python train.py --n_layer=8 --d_model=192 --n_head=3 --n_kv_head=3 --head_dim=64 --d_mlp=1152 --vocab_size=4096 --activation="gelu" --norm="layernorm" --norm_place="pre" --norm_eps=1e-05 --positions="rope" --rope_base=10000.0 --rope_fraction=0.25 --qk_norm=false --attn_scale=0.125 --bias="all" --tie_embeddings=false --parallel_block=true --init="uniform" --init_std_qkv=0.0439 --init_std_o=0.0439 --init_std_up=0.0439 --init_std_down=0.0179 --optimizer="muon_variant" --lr=0.00289 --lr_mult_o=4.0 --lr_mult_down=0.7 --beta1=0.95 --lr_head=0.00939 --grad_clip=0.5 --warmup_steps=200 --schedule="wsd" --decay_fraction=0.69 --decay_shape="sqrt" --final_lr_fraction=0.0 --batch_tokens=65536 --seq_len=2048 --doc_mask=true --train_tokens=279500000 --steps=4265 --dataset="wikipedia_en"
MLP neurons of a small language model. Each row is named by its layer, matrix (up: input weights; down: output weights) and neuron, and shows model dimensions 64-191. Each number is 128 + 32 x the weight over its row's rms, rounded and kept within 0 to 255. Numbers have three digits each.
A block is one neuron, or neurons of one layer that tend to fire together. After each block is what it responds to, as a language model described it from the Wikipedia text at the highest values.

L5.up227:134037182153115134155099122115139147119166125220068135180137100133113108125126138117148135125126114119152089149186135174183174116130170116058055135085158119141145111079172140121126136131083094104086126136146121126112091139128138193075109091102164100170093133129115111073174152114169145115134154090126096082122129146062123162086152117142121074145069123096161153146118171167100092103154
L5.down227:161149001110120180111121165141136161113087103158133160142172127128128117140150085153113127130166140182153142116101113134110145113117107145109137105184133078132116209178176097125131076171136146169171185170105059095230120191114138119130103102154124126088149110171101162137131147153183156107043127103082111139100184095128117162113125121124123126142173103087122084140095133147165133127123
L5.up280:125147114113108110170082144157149157072142186177098145148147113112114162204108135144137098112169105136180066101130132152182160102101086140088144119170128153056121134105132151130123038198139122118064109070157068114098178125129140106119095090155143179135153117043143161131149067150139088155106164152128146067085116137095176087064148102126162154097144112130164126155147144121087076095137
L5.down280:130143136095064112122130167108143152109165078134122124147158138124145134096075067154194116139240095183102157150142091124174144109096142141149125102161112112131121138062119169137137106110113118141157132088119065124144154088099156108105204210145143181117174075056124099104145108173146118114145116123158126170103122135110137083170124147098087114168108130150099122141167186130147122090129
L5.up488:084090124170111085067115144147083121076151176190142133143130170100146109106127147125137139120171101189187091047100104113098166101098118173163163120116139129180127112105130176073086128167090128092125175128146143142134031123119125152105102118163121130112118107128209125138120164147158151178095163073138085121140164155141077138130192113089146139178057057088161104109144094161101144116123
L5.down488:109111074069175077101095103178138147120160089113087166125120129084104096154130128203140124119136089088102058098156139197098124149149127133135111100135126083110084079131110083195116108078121120108157174168103140092135133142166135144100126126095141134126163179145139087142133150139130180193166099167089155182081199095150134100075112141145065158107145139112103148156186161132115134137075
L5.up726:103119106152123089210127218135124115117184132075109122161164140113115125063152129123197121081140080121197136170146093156111144123050112150093146134087109219150085121110088143131058103083116125139146168109171118102094124109103123129168136108110198128164115156117168156121079127188158113165163179111085140076092120197153152133155119122101148153091147116119182132104132129133133150137118
L5.down726:148095190142149122134117164145087136104155155150122140146098140092158120100123085148094073089182146095144173153127152122146141134139069131059093084067122144112075117122082133144119158172159183176100077158138070150149090097143111106086172151153201133158113132163172099133128170134166090098159116111162116164143157176122138114155159175114092128147149083115120086168156091129080196104149
Responds to: Coordinating "and" in lists

L3.up181:109081160146175094107130190082138121090212094156131122117134144094151147072098166092188116109186164155144131118059156135087118173148104109123142079166113165113144095101103164153157154143114133081141123182089083086116144134151120155132161145179112156120082144124171109145149125162129139092085116149077149090142182170140097100116153134101165096183146090137070147091121097177136207097092
L3.down181:101153191131102107142145172215115168086099143154195136113174095145136111100102123097106145134165094120108140145138114110113208090092150099081152126172132155157122119155069105157141147102139086142141133146133090172165122140123114131113127122152117114173186078152173118089173123081139127141108112076072084186105106127093118170165106114117073162113095133129098088117052073103134162134154
L3.up427:119128189119140131136190135181069088144075148112166131132096171132119174122104151108158041087158089111185129101091169105152136119180129087121123099173170143113155174109106098129089156137162121087116150119105142104151157124106150186089140115054135149088165130127142073092110073135091147078104146149086117055135101150079162102165118144089108133170121153105142103145106111137132147118173
L3.down427:096121113125118126107121169130163124161135064104072127190143150159162064164139121124145180135153161084130142088104109096121140112150126063117123161139110101174150126147141128150164078136143143148089046093093139153127149137132144101123099138192149202167172130081132120181143159136180121163157094160106118135122089185138158085066117169149112127180100090095186156118111130111144119037162
L3.up693:140187155100141137104190178168112139101160112109097123166140121107205145137127122069098052136086107182104120112128086125143113203138126076110141105117108128147143123113106139202127099142117172094106133156132123131124107135177069186113185137106165083088213116077124157136121164157091137141109145113144088092169103101118138088142154101138100142158141107164085110159128126117153116083109
L3.down693:116175105120128096127121201171103183123144124101113096134197111174140089116058156133121122086135137125151113107052180087136084124120114123129079153081159136139124146162081155153138110119186076156066108108055157091094140099144159102183097097131205168109161133140122091139102096157094138156121161156161127143194079141107135126100154142123125107156099124120157128144133083116178120110145
L3.up999:156135048107136109061118186105130136068158185116129158097190128136166132115148140048125069116158111129133121083081121130143099128114161115124160180145122147116079202115115142203136129149145095093143120102143097102158090113156183118152115105097141140083102076135162121066104090131072123132129102169099108126123146130093159127165133173140086093179121143169141113143108079129153152148128
L3.down999:160143156168129106112089148134147131106106083134085093147148104100183108128167109097136137146056099120136076106096130132193138179124147171144141128116103170122106191126132155176079068125110118113087190127082105098156108133138095073128115122127227079179133079143191144140129167135115121203116174151094150192175154178120164126164157133115116057162111133137182169084156120128148120070122
Responds to: Coordinating and between modifiers

L4.up324:157184113166117096138112149170155102135144069127168105082145185114106129120105127148101145125117166027127120105161107171055131160028160138109149136113091105126164175125188121103037201123158170104113103121091160074160163102126157179114127118152094129094139130032110155132120099127105132184142166121057167110104108179113084156092115123135162154119116132117177095105108098162107101137090
L4.down324:164154139186145111114127121130149166124121142137139156119107162084112169097126155165154117142125124094154101122181117172091133146102127074141108157179107114141133105120150093084000124135135109128124129190164147104077122126131169194111084093131090139115090082085096157168105114108073137141161164113098121107136123143171101103135111153143164114110161149124103093110125100143114162157077
Responds to: Boundary punctuation after names